Weights of a small transformer language model.
Size: 9 layers, width 320, 10 heads of 32 (1 for keys and values), MLP 1280 GELU, vocabulary 8192, 12M parameters.
MLP neurons of a small language model. Each row is named by its layer, matrix (down: output weights) and neuron, and shows model dimensions 224-319. Each number is 128 + 24 x the weight over its row's rms, rounded and kept within 0 to 255.
A block is one neuron, or neurons of one layer that tend to fire together. After each block is what it responds to, as a language model described it from the Wikipedia text at the highest values.

L6.down237 [151 140 107 101 111 160 105 133 113 142 154 171  70 152 149  79 113 167  92 147  98 146 143 159 130 107 144 130 151 135 140 122 118 156 113 150 136 119 138 103 140 134 124  95 134 126  44 150 105 156 150 107 148 188 167  92 116 174 141 119 122  64 127 145 132 138 155 116 105 127 134 121 124 146 135 130 159 117 171 126 144 119 121 151 119 120 109 143 132 119  86 124 150 104 182  96]
L6.down1154 [138 151 127 144 130 136 128 123 123 122 152 128 134 145 127 115 101 178 136 106 153 146 109 135 177 109 117 104 112 151 115 165 121  86 151 121  99 158 147 157 127 123 154 140 170 131 150 107 110 131 120 154  93 134 122 132 112 115 131 142 142 144 134 150 123 129 118  87 198 132 148 137 131 110 145 161  85 148 142 128 120 152 136  84  95 144 118 149 154 127 155  82 159 103 154 135]
First-person I, stock phrases. The pronoun I in song titles and quoted first-person speech ("The Me I Knew", "I hope"), plus endings of stock phrases (as well, that year, can be).

L4.down140 [119 154 171 186 131 104 112 126 116 104 146 130 136 129 154 153 141 141 181 146 133 152 118 128 142 114 131 142 147  91 107 186 155 114 157 115 121 129 119 120 143 126 143 160 111  81 107 135 117 108 128 108 132  96 104 161  99 139 128 149 112 112 161 143 108 124 136 106 119 152 111 101 152 139  86 125 128 135 154 147  56 107 142 134 129 158 132 125 152 117 159 139 122  95 147 153]
L4.down385 [175 136 127 131 118 129 130 117 132 163 118  94 182 151 122 151  73 160 115 144 158 115 147 113 177 137 178 124 147 141 157  77 141  92 145  86 118 121 147 156 116 130 145 134 142 101 102 107  94 118 119 157 130 152 127 155 145 158 147 133 102  92 158 153 160 141 125  95 163  93 119  92 112 145 150 132 125 142 106 138 146 119 123 106 118 130 117 151 137 162 164 156 114 112 146 188]
L4.down487 [154 124 153 140 166 131 100 148 124 118 109 170 116  97 103 179  73  94 142 122 161 125 126 133 103 115  94 109 126 135 112 119 140 151 145 129 106 171 100 147  98 133 101 145 102 129 115  90 148 165 127 146 145 117 121 157 109 105 142 151 123 118 174 138 120 155 110  87 125 127  84 155 119 144 107 156 142 131  91 101 161 148 123 119 116 138 139 139 153 107 144 111 105 118 123 158]
L4.down535 [104 173 173 136 119 146 119 142 141 128 117 133 177 155 163 146 141 151 162 110 149 116 152 138 156 135 147 125 173 141  80 146 111 149 124 164 129 152 140 125  86 154 138 111  89 109 145 122 134 133  67 138 138 159 135 145 143 147 121 175 108 159 125  99 158  64 169 135 123 106 173 135 117 122 145  81 110 126 134 108  98 122 131 123 120 118 145  77 135 175 141 124 127 131 146  95]
L4.down792 [146  77 104 156 113 136 124 139 156 110 127 111 147 125 102 142 111 155 154 160 111 147 135 151 136 123 131 123 151 147 118 109 137 151 142 147 134 145 147  83 166 111 144 119 105  97 154 122 114 106 148 130 132 133 101 118 130 139 117 154 136  99 137 134  94 148 101  90 126 143 136 163 137 178 160 118 147 142 136 105 168  95 127  99 101 119 134 117 146 134 131 104 140 125 120 133]
L4.down795 [119 113 132 158 149 157 150 140 152 120 152 133 156 145 120 159  96  92 112 125 143 117 109 127 153 125 121 125 144 134 120 126 175 119 107 141 120 144 109 133 114 157 146 136  82 161 171 104 151 141 113 125 100 174 115 150 142 156 130 177 155  83 149 140 143  93 105 141 121 108 111 118 138  95 118  77 117 109 131 135 152 127 111 152 127 109 140 111 188 122 148 137 130 165 143 100]
L4.down1056 [134  83 105 139 172 106 153 107 138 151  46 113 141 105 116 137 139 118 143 148  92 164 146 107 135 146 122 121 135  88 140 142 134 156 152  92 103 142 124 135 111 168 141 129 115  89 137 163 128 121 125 123 152  97 152 143 127 152 142 170 133 140 129 157 129 136 148  95 123 151 176 147 131 102 127 118 136 122 168 171 129  92 117 138 114 129 123 107 128 126 122 145 155 150 142  97]
L4.down1068 [113 133  87 151 116 162  99  92 156 169  96 165 118 122  97 136 113 114 162 135 122 125 127 156  90 114 131 132 151 101 156 108 141  96 113 116  86 117 161  89 115  76 152 107 137 119 164 136 116 137 107  86 103 110 116 119  99 105 121 172 132 187 149  88 124 102 112 144 149 153 106 122 128 131 124 124 116 187 124  89 125 124 161 131 160 101  94 167 175  93  97 132 159 126 153 132]
Causal and sequence connectors. Prepositions that complete cause or sequence links before a following outcome, such as led to, resulted in, due to, a result of, after.

L3.down655 [137 134  88 160 107 100 122 100 138 134  97 148 108 125 165 181 149 157  69 129  99 162 132 122 132 161 154 134 147 137  91 103 164 142 104 116 118 185 147 133 104 129 113 158 153 105 126 143 129 154 116 146 138 150 140 157  91 109 120 152 144  83 123 141 137  96 164 123 125 130 103 123  93 146 139 173 134 139 161 169 149 131 104 119 113  97 147 143 119 109 106 155 137 151 129 146]
L3.down678 [177 151 109 158 184 118 122  66 104 129 121 132 170  52  91 150 128 115 106 138 144 108 132 172 104 127 147 190 127 109 143 115 114 124 116 107 116 121 137 124 127  83 120 148 102 111 133 139 144 142 149 123  87 128 149 156 158 125 153 145 102 169 123 113 146 131 143  60 100 138  91 128 128 126 124 112 112 133 117 137 106 131 144 118  92 118 169 148 132 172 140 149 112 120 129 174]
L3.down977 [136 141 112 112 134 138 109 132  96 124 141 125 107  87 120 123 145 132 112 174  98 129 102 135 142 161 118 145 124 147 120 146 148 150 144 129 161 149 138 144 157  97 141 160 124 114 104 104 146 118 109 144 138 125 158 113 166 152 132 149 175  81 112 127 116  79 170 135 158 125 102 152 116 155 145 146 132 145 101 142  93 163 126  65  88 130 120 184 118 146  99 150 134  98 127 178]
L3.down981 [159 163 139 149 153  94  94 114 162 114 133 171 156 123  98 123 147 118  99 130 129 149 147 154 136 146 103 139 111 110 167 104 170  85 128 122 114 111 177 120 100 153 145 129 124 131 100 135 110 154 135 178 107 134 132 120 133 134 180 147 127 121 112 140 141 128 133 106 136  77 134 161 137 134 152 133  99 113  90 163 120 159 125 106  90  79 103 133  87 117 112 145 131 105 122 132]
Dates ending time phrases. Final token of a time expression in narrative, mostly year digits after "In 18" or "in", plus months, "later", "century", and the comma after a day.

L3.down303 [173 161  91 116 129 167 127  92 114  96 159 141  70 143 141 127 113 129 116  90 126 138 149 133 136 100 124  98 121 199 131  81 169  99 153 135 139 108 144 139 137 127 122 130 155 128 121 132 125 128 100 169 133 132 180 117 157  97 125 184 119 130 149 133 129 148 152 118 118 102 111 122 105 136 126 140 164 131 163 137 120 152 155 109 162 160 142  94 177 126 152 162 123  42 136 114]
L3.down339 [180  80 108 123 105 144 163 113 164 153  97 120 135 101 142 113 109 118 115 142 114 151 200 149 127 135  80 207 149 106 115 135 117 178 132  95 124 130 131 128  84 123 128 128 109 144 160 144 170 149 142 145 141 103 136 109 108 123 127 129 150 115 127 117 120 120 157 127 174 138 118 145 139 115 159  83 134  68 150 144 115 142  76 115 120  96 168 135 131 119 110 105 137 150 132 164]
L3.down781 [ 99 174  96 133 118 155 104 117 106 104 111 122 151 132 135 128 159 142 144 128 136 139 125 104 129 133 161  97 132 195 126 125 162 140 113 133 112 141 100 187 115 127 123 159 115 119 141 143 114 106 111 102 139 126 118 152  67 132 136 116 130 156 137 144 133 113 135 102 126 137 114 129 110 107 137 128 141 135 126 149  53 149 129 103  73 114 162 130 136 111 113 116  87 129 126 135]
L3.down915 [114 149 115 106 119 112 136 156 128  99 118 132 111  81 109 108 106 133 141  90 146 132 145 115 175 132 111 121  99 142 139 115 106 139 130 139 150  98 108 170 159 137 156 136 134 134 112 124 117 155 118 131 138 115 144 152 129 116 148 112 140 183 140 116 127 161 125 114 125 130  80 115 124 107 129 156 167 154 156 156  77 179 172 126 132 123 147 133 148 146 142 153 141 111 161 147]
First-name ending pieces. Final word-piece that completes a split given name, usually in tables or name lists, such as Jenn-ie, Angel-a, Col-in; occasionally other split words (Col-leg-e, Man-ila).

L4.down34 [105 106 129 132 105 147 129 147 134 113 134 156 144 117 110  89 164  94 145 126  99 148 123 122 128 125 147 100  85 166 115 141 135  79 150 185 117 108 143 126 146 107 112 138 135 135 122  99 180 109 132 120 182 116 123 176  73 153  99 118 138 161 117 116 123 166 164 129 125 127 138 138 140  82 112 161 123 148 165 132 107 127 175 144 129 148 123 126 160 137 123 168 127 112 123 116]
L4.down160 [153 135 110 110 121 111  99 112 170 123 134 145 116 116 102 133 119 101 118 154 122 150 140  99 113  81 122 197 121 131 115 132 115 132 151 131 133  87 172 128 131 117 163 145 122 130 122 157  93 117 123 104 140 144 126 118 152 152 140 144 125 170 106  97 163 129 134 110 117 114  97 136 102 114 154 120 166 140 120 120 134 117 119 136 134 180 182 105 110 110 134 115  92 153 150 111]
L4.down353 [115 116 106 135 134 171 107  76 129 147 115  93 124 123 135 154 151 130 153 149 105 166  87 100 142 117 122 131 131 169 114 121 151 152 106 145 133 110  94 153 101  93 109 132 136  98 124 111 145 135 108 134 119 113 158 172 130 151 131 128 157 172  96 130 107 123 146 121 112 129 131 115 139  97 144 126 190 166 126 136 111 186 136 108 154 125 155 117 163 147 126 148 102 112 126 114]
L4.down488 [158 103 121 151 104 149 111 139  98 131  87 142 125 111 122  94 132 163 174 157 129 120 155 142 123 151 120 124 145 179 135  95 149 169 139 148 133 100 159 106  77 133 152 138  68  75 144 105 159 104 160 141 120 112 120 111 128 136 170 104 135 156 142 130 174 149 123  85 126 167 134  97 129 108 114 154 132 119 114 123 102 150 147  97 126 139 151 114 125 127 132 136 103  99 119 188]
L4.down766 [135 123 111 116 169 159 114 118 105 130 100 172 142 128 127 118 132 151 133 122 120 154 123 132 137  99 137  92 156 136 153 151 129 130 132 118 136 103  86 149 149 110 120 118 148  91 121 117 145 117 143 128 157 154 107 162 112 156 144 162 138 165 134 133 171 123 143  97 143 116 120  95  98 101 140 117 122 173 144 170 151 160 139 138 160  90 111 197 101 141 116 117  84 109 129 151]
L4.down846 [129 163 139 156  89 119  85 125 103 138 131 118 129 112  84 100 144 165 137 142 102 137 113 171 118 125  94 127  89 139 121 116 141 117 115 156 123 129 148  94  95 148 148 129 131  92 153  85 142 144 126 107 118 101 147 100  83 140 121 142 145 125 156 143 105 179 165  99 139 148 160  66 149 115 143 129 173 128 110  96  95 137 100 102 125 147 173 136 150 127 115 108 121 150 168 152]
L4.down916 [143 124 125 144 135 135 191 107 137 118 131 110 150 137 164 134 144 152 141 159 146 164 130 131 114 113 176 151 139 140 106 104 136 152 135 128 165  91 131 106 137 129 102 129 115 119 117  70 144 116 122 137 122  97 136 143 115 151 157 135 152 171 160 100 129 102 120 111 112 105 119 112 147 101 136 140 146 137 137 201  80 155 165 124 118 166 146 159 117 126 112 106 132 117 138 137]
L4.down1141 [110 112 114 136 101 139 115  86 136  72 131  82 138 100 141 127 143 103 148 177 151 126 131 104 157 125 105 128 119 148 119 145 170 112 169 109 130 127  91  92 151 162 130 148 136 100 119 118  99 163 148 123 114 108 140 125 138 122 126 100 135 180 109 110 112 133 111 125 122 124 115 119 139  86 112 164 166 148  95 128 105 141 149 159 138 138 132 107 140  99 135 138 150 164 132 104]
First-name completion. Word-piece tokens that finish a person's given name or middle initial, just before the surname, such as Christ-ine, Kathlee-n, E.

L3.down80 [128 165 156 128 134 120 136 152 140  91 124 180 106 109  94 121 135 142 128 116 157 149 119 125 168 130 111 107 157  71 153 162 154 141 128  90 123 138 110 135 100 157 139  94 173  92 125 127 105  82 123 134 139 125 114 143 145 111 171 158 168  94 146 107 158 158 147 114 138 118 125 160 120 129 116 165 164 103 124 124 153 151 131 132 170 151  99 131 191 123 170 156 138 126 137  87]
L3.down267 [195 147 130 128 113 127 126 149 124 131 139 136  95 111 121 131 128 132 115  70 153 136 106 128 125 131 146 131 149 137 136 141 113 117 111 115 141 132  88 125 127  77 117 110 140 143 111 138 158 112 133 122 122 114 110 122 136 115 143 130 125 121 103 118 149 112 149 148 116 153 151 139 117 137 149 107 132 135 133  96 116 132 153 136 122 140 159 125 142 120 129 105 113 139 138 134]
L3.down432 [165 130  98 114 115 111  97 163 137 115 128 129 146 124 118 127 116  78 110 165 142 151 154 127 130 168 124 122 128 102 166 106 144 132  78  96 110 154 122 161 114 106 128 121 124 132 143 114 102 142 130 133 123 160 145 105 169  85  90 179 129 153 138 154 133 162 146 105 150 104 137 127 119 144  94  85 141  89  90  96  96 176 141 127 135  99 119 117 123  79 118 134 139 107  95 127]
L3.down657 [139 136 124 102 161  97 134 142 121  99 115 166 125 166 116 113 134 159 110 164 122 107  98 167 140 130 138 136 162  76 128 127 158  94 157 106  80 147 138 117 122 109  91 110  70 150 142 126 132 182 117  81 144 172 120 128 126 114 159 160 112 162 129 119 145 137 147 129 156 163 150 121 145 109 143 109 132 145 163 102 148 133 132  86 137 110 152 184 151 140 114 102 174 171 172 174]
Word-completing modifier pieces. Final pieces that finish hedging or degree words, such as -ly in reportedly, customarily, necessarily, quite, relatively, and 't in didn't, plus function words.

L3.down57 [135 100 144 158 131 162 126 104 101 127 115 140 113 126  95 145  96 133 136 156 146 131 144 115 135 125 141 127 148 133 115 122 143 119  96 101 220 102 104 119  95 143  84 165 137  85 106 149 136 123 184 105 142 157  76 144 119 122 167 146  80 167 188 142 153 130 106 112 155 173 137 134 125 113 169 123 148 110 133 121 130 146 126 152 136  86 168 116 137 123 135 117 109 149 148 109]
L3.down380 [129 169 146 108 109 138 136 115 140 133 103 108  69 101 120 172 158 124 123 134 146 119 134  81 115 120  82 142 133  75 135 141 145 125 107 113 102 151 127 136 122 150 158 112 108 113 135 209 143 119 179 120 131 143 158 158 144 153 156 161 167 138 126 135 149 128 128 136 111 138 115 125 122 153 176 120 105 126 125 152 112 126 129  99  90 119 125 170 126 148 107 153  98 153 139 139]
L3.down525 [155 126  99 123 147 178 130 135 122 148 108 135 111 119 116  91 130 145 108 150 122 123 166  96 133 174 133 113 167 124 136 112 129 141 128 146  97 159 155 139 157 117 127 165 109 129  94 148  88  92 165 139 129 194 137 138 162  97 115 126 127 139 146 119 157 119 129 101 121 100 133 191 165  91 144 154 114 165 146 134 125 140 128  68 115 120 116 163 159 118 109  95 142  95 156 133]
L3.down832 [130 138 143 130 161 140  94 121  95 157 135 116 132 113 136 127 144 123 142 132  95 135 104 138 124 161  91 115 117 125 115 179 178 137 125  82 132 140 114 158  96 145  82 157  92 104 131 150 115  86 181  77 118 163 113 110 140 101 149 141 140 119 107 126  94 148 132 111 103 148 144  97 128 121  84 105 131 115 135 153 116 170 145 121 142 131 126 145  92 141 171 164 142 157 171  74]
List item line breaks. Line breaks ending one dash-bulleted list entry before the next, e.g. after species, cast roles or references; also heading "=" signs.

L6.down129 [ 98 132 155 144 105 102  94 113 137 162 137  79 153 119 152 100 112 161 120 137 132 120  98 163 140 124 119  91 106 117 163 137 127 115 126 144 131  91 130 109 154 148 113 145  99 135 170 139 108 137 162 113  98 104 125 116 147 136 104 134 120 129 154 134 168 119 113 130 116 159 126 121 181 147  78 160 123 129 157 128 130  90 118  91 103 152 104 177  97 147 127 141 144 221 129  92]
L6.down382 [174 153 120 159 117 134 135 160 122 104 180  98 110 104  89 122 101 109 156  91 108 145 141 143 134 165 176 113 133 177 101 135 118 168 135 103 145  87 135 134 104 107 140 146 138  92 135 130 149 162 139 135 119 116 139 150 113 131  79 182 108 119 113 145 128 166 120 148  90 169 111 130 113 136 129 166 109 130 132 109 101  96 155 174 149 145 112 118 171 140 101 157 115 139 102  93]
Given-name endings. Final word-piece completing a person's first name before the surname, e.g. Patri-cia, Phyl-lis, Nicol-as, Aud-rey, in credits, rosters and tables.

L4.down63 [165 125 112 124 129 128 120 116 149 135 145  89 137 132  93 130 102 174 136 130 134 150 127 133 124 150 167 137 105 138 114 162 144 142 128 117 159 148 138 139 103 152  95 121 125 147 173 150 150 107 166 128 137 121 109 126 121  99 110 177 105 140 114 151 114 131 112 117 135 139 134 105 116 122 126 122 143  87 115 145 130  77 100  74 139 115 138 119 170  96 123 153 148 188 107  95]
L4.down132 [119 110 116 144 102 133  55 120 124 141 125 132 137 113 147 113 137 115 154 132 115 118 101 105 136 162 164 143 141 175 123 139 144 118 151 117 131 125 141 108 100 112  96 128  89  95 169 142 149 126 146 121 117 190  91 115 135 121 159 104 169 160 161 175 130 113 138 103  99 156 117 113 140 126 130 127 136 177 127 134 114 142 143 102 127 154 135  90 116 181 116 140 131 149 120 128]
L4.down735 [114 165 151 110 109  97  91  98  95 125 144  97 123 162  89  93 157 129 183 148 129  79 113 118  99  96 108 125 173  94 127 166 102 134 132 134 124 109 158 100 161 113 113  91 107 140 145 133 133 125 126 100 164 152 121 128 137 115  82 140 148 174 124 155 160 142 109 127  83 167 127 116 151 124 122 102 181 177 132 149 113 133 132 131 140 127  96 163 125 121 149 113 156 129 164 150]
L4.down745 [135 153 137 146 148 120 134  96 133 122 120 170  92 129 143 137 103 121 135  84 130  99  90 128 145 157 118 118 123 120 143 110 111 118 126  56 130 113 141 184 137 107 120 149 129 114 137 126 123  94 108 137 122 168 139 171 117  94 135  75 154 147 173 179 103 157 139 129 101 146 100 144 146 115 142 167 151 133 161 119 153 105 127  96 125 127 118 153 153 128 161 152 109  85 149 110]
L4.down769 [116  98 149 119 145 146 128 121 126  90 149 100 107 160 114  97  85 136 130 113 126 118 139 106 146 137 107 132 106 130 122 183 121 128 166 121 104 168 134 169 121 128 117 101  84 104 147 170 180 127 115 148 145 112 126 144 118 130 115 152 130 108 121 149 117 132 162 146  75 158  98 153 145 115 133 141 151 130 149 150 120 151 117 166 151  97 104 131 112 139 113 116 108 143  95 159]
L4.down886 [ 91 107 116 138 137 133 133 102 151 139 122 139 112 120  96 147 141 144 111 175 139 113 129 101 130  99 133 100 166 173 104  92 162 127 148 139 146 141 141 180 122 119 125 177 153 165 132 102 176 128 115 140 120 132 139 153 119 100 125  95 148 124  94 173 156 170 138 107 142 176 134 159 126 121 109 145 104 121 121 140 124 129 123 145 128 126 130  68 149 139  86 174 160 132  73 117]
L4.down971 [113  68 129 102 108 158 109 146 158 139  89  78 131 138  99 147 171 123 133 114 104 153 133 124 115 113 120  96 106 148  80 124 132 182 135 113 111 117  85 137 124 114 132 149 163 142 135 120 135 151 148 122 145 150 108 131 140 112 118  96 117 119 115 171  93 137 126 149 127 157 105 135 188 105 136 120 128 123 163  97  78 125 156 152 133 130 132 136 110 130 147 120 188 130 144 199]
L4.down1038 [115 122 129 145 160 151 147 111 127 142 125 135 117 142 108 137 162  99 121 121 126  89 170  72 125 117 138 120 103 143 115 127 132 107 138 117 121 132 154 107 153 108 134 106  90  61 120 165 128 139  84 102 128 110  95  83 115 150 177 167  91 153 139 138 160 117 115 109 175 154 147 180 135 143 156 151  62 147 123 110 133 173 148 123 132 144 122 126 156 127 109 172  86  89  88 115]
List item separators. Commas, semicolons and line breaks that close one item in a list and lead to the next, e.g. bulleted "See also" lines, the comma before a final "and", and commas between names.

L4.down3 [119  90 129  87 161 116 157 155 157 137 136 137 105 150 124 115 116 126 109 135 134  92 114 141 134 162 158 136 114 146 113  96 127 141 182  96 105 112 103 171 120 146 119 103 127 144 160 147 158 122 145 113 148 148 177  95 125 153 136 174 167  88 115 127 147 169 101 159 152 137 139 120 122 104 125 137 103 127 125 131 111 138  97 127 127 120 123 121 125  78  86 117 130 109 127 123]
L4.down42 [159 102  94 109 133 178 119 151 142 160 125 160 164 131 124 164 148 108 111 139 145 153  76 112 126 139 144 107 120  90 129 149 105 153 120 149 150 118 132  75 124 129 112 177 171  79 119 118 132 113  96 132 129 106 110 134 135  92 147 125  78 135 137 112 121 138 152 110 149 131 145 149  91  74  91 113 109 139 159 155 136  89 142 167  96 151 102 136 118 160 119 163 126 126 116  97]
L4.down134 [167 160 119 136 127 152 134 120 149 141  99 138 137 119 135 125 111 159 142 175 118  88 141 136 112 158 112 169 156 114 141 136 125 146 143 172 158 110  98 137  79 115 144 121 134  98 161 160 121 166  89 113 121 100 140 143 166 146 125 135 148 107 110 140 156 140 103 119  85 157 132 186 155 139  90  80 147 137 141 176  99 122 134 123 122 154 140 107  80 127 133 174 159  89 125 120]
L4.down278 [125 146 118 158 192 124 126 106 198 104 140 138 155 115 142 103 107 156 119 143 133 162 134 150 133 182 126 129  96  79 149 130 162 116 141 118 132 138 131  95 114 140 144 163 157 118  82 133 130 108 148 127 141 112 103 129 146 121 126 127 146 103 137 148 128 146  80 130 121 158  90 125 131 145 141 148 118 145 103 140 100 108 147 130 106 121 114 126 100 133 104 122 178  78 173 113]
L4.down327 [137 126 108 112 138 114 127 142 106 102 153 116 131 120 122  88 160 132 149  98 102 102 127 143 104  99 105 123 144 187 114 153 138 136 131 128 128 153 101 166 127 105 124 126  94 161 125 171 165 103 111 126 128 151  98 112 115 121  97 140 118 113  99 145 133 153 114  94 133 144 156 141 150 109 117 145 113 101 141 131 169 159 151 113  94 120 170  80 160 125  64 102 139 126 113 150]
L4.down825 [149 130 119 173 144 117 154 107 177  92 139 148 159 141 148 143 115 160 126 117 107 127 137 147  94 114 122 101 144 140 157 137 111 157 125 147 167  84 162 152 129  94  92 171  89  95  93  94 150 138 136 110 156 136 112 152 147 127 129 159 147 103 111 183 121 111 139 154 154 148 117 166 125 123 155 135 136 138 157 135 140  88 139 161 107 133 120 122 121 109 157 141 153 141 131 112]
L4.down869 [114 144  89 120  89 126 186 146 115 140 137 155 122 109 104 141 104 146 144 110 165 144 146 116 121 147 124 151 133 109 119 133 132 143 119 111  74 131 114  83 115 180 112 122 127 125 144 115 113 136 112 147 145 126 152 163 152 130 130 157 107 168 137 131 139 148 146 106 142 115 134 121 104 193 142 144 119 133 177 105 148 121 151 108 138 128 144 117 119 152 118  94 177 157 115 173]
L4.down977 [117 102 167 176 125 147 178 196 158  89 129 131 132 131 124 168 130 100  92 123  99  97 123  91 140 144 103 142 112 141 141 168 124 108 114 142 167 122 102  79 119 125 128 170 111 128  91 108 115 140 113 121 126 117 143 119 113 141 110 147 124 130 110  88 123 110 139 143 158 147 165 122 127 117 164 135 132 105  89 137 128 109  91 117 141 151 119 140 114 110 127 128 120 128 119 157]
Time-span noun phrase ends. Final nouns closing temporal phrases such as "during this time", "last few years", "within a few days", plus other fixed-phrase completions ("anywhere", "in reality", "whilst").

L6.down541 [110 154 139  96  95 132 180 120 110 159 163 148  87 129 122 156 113 176 103 110 135 145 114 104 144 108 166 115 145 109 116 115 153 135 104 130 133 150 160 140 149 139 108 120 122 156 119 124 110 130 115 106 125 131 163 173 149 152  91 103 109  89 126 127  95 145 117 154 122 147 133 126 108 117 148 118  96  89 114 133 134 153 117 136 106 120 167 178 135 174 160 131 114 122 146 105]
L6.down1140 [177 104 137  89 119 134 133 131 137 120 119 109  89 177 135 115  87 151 134 117 121 146 142 141  98 123 107 125 111 126 155 103  91 165 142 155 137 149 122 116 130 137 119 142 130 185 121 115 132 139  90 144 109 146 116 127  76 158 118 129 165 123 118 143  93 128 156 123 164 157 129 139 124 137 132 112  87  86 128 131 100 124 127 126 148 165  98 142 148 126 117 107 162 121 171 124]
Country-list separators. Commas, "and", and "the" between items in lists of countries or regions, e.g. "Bolivia, Colombia, Ecuador, and Peru", "Brazil, Canada, Mexico,".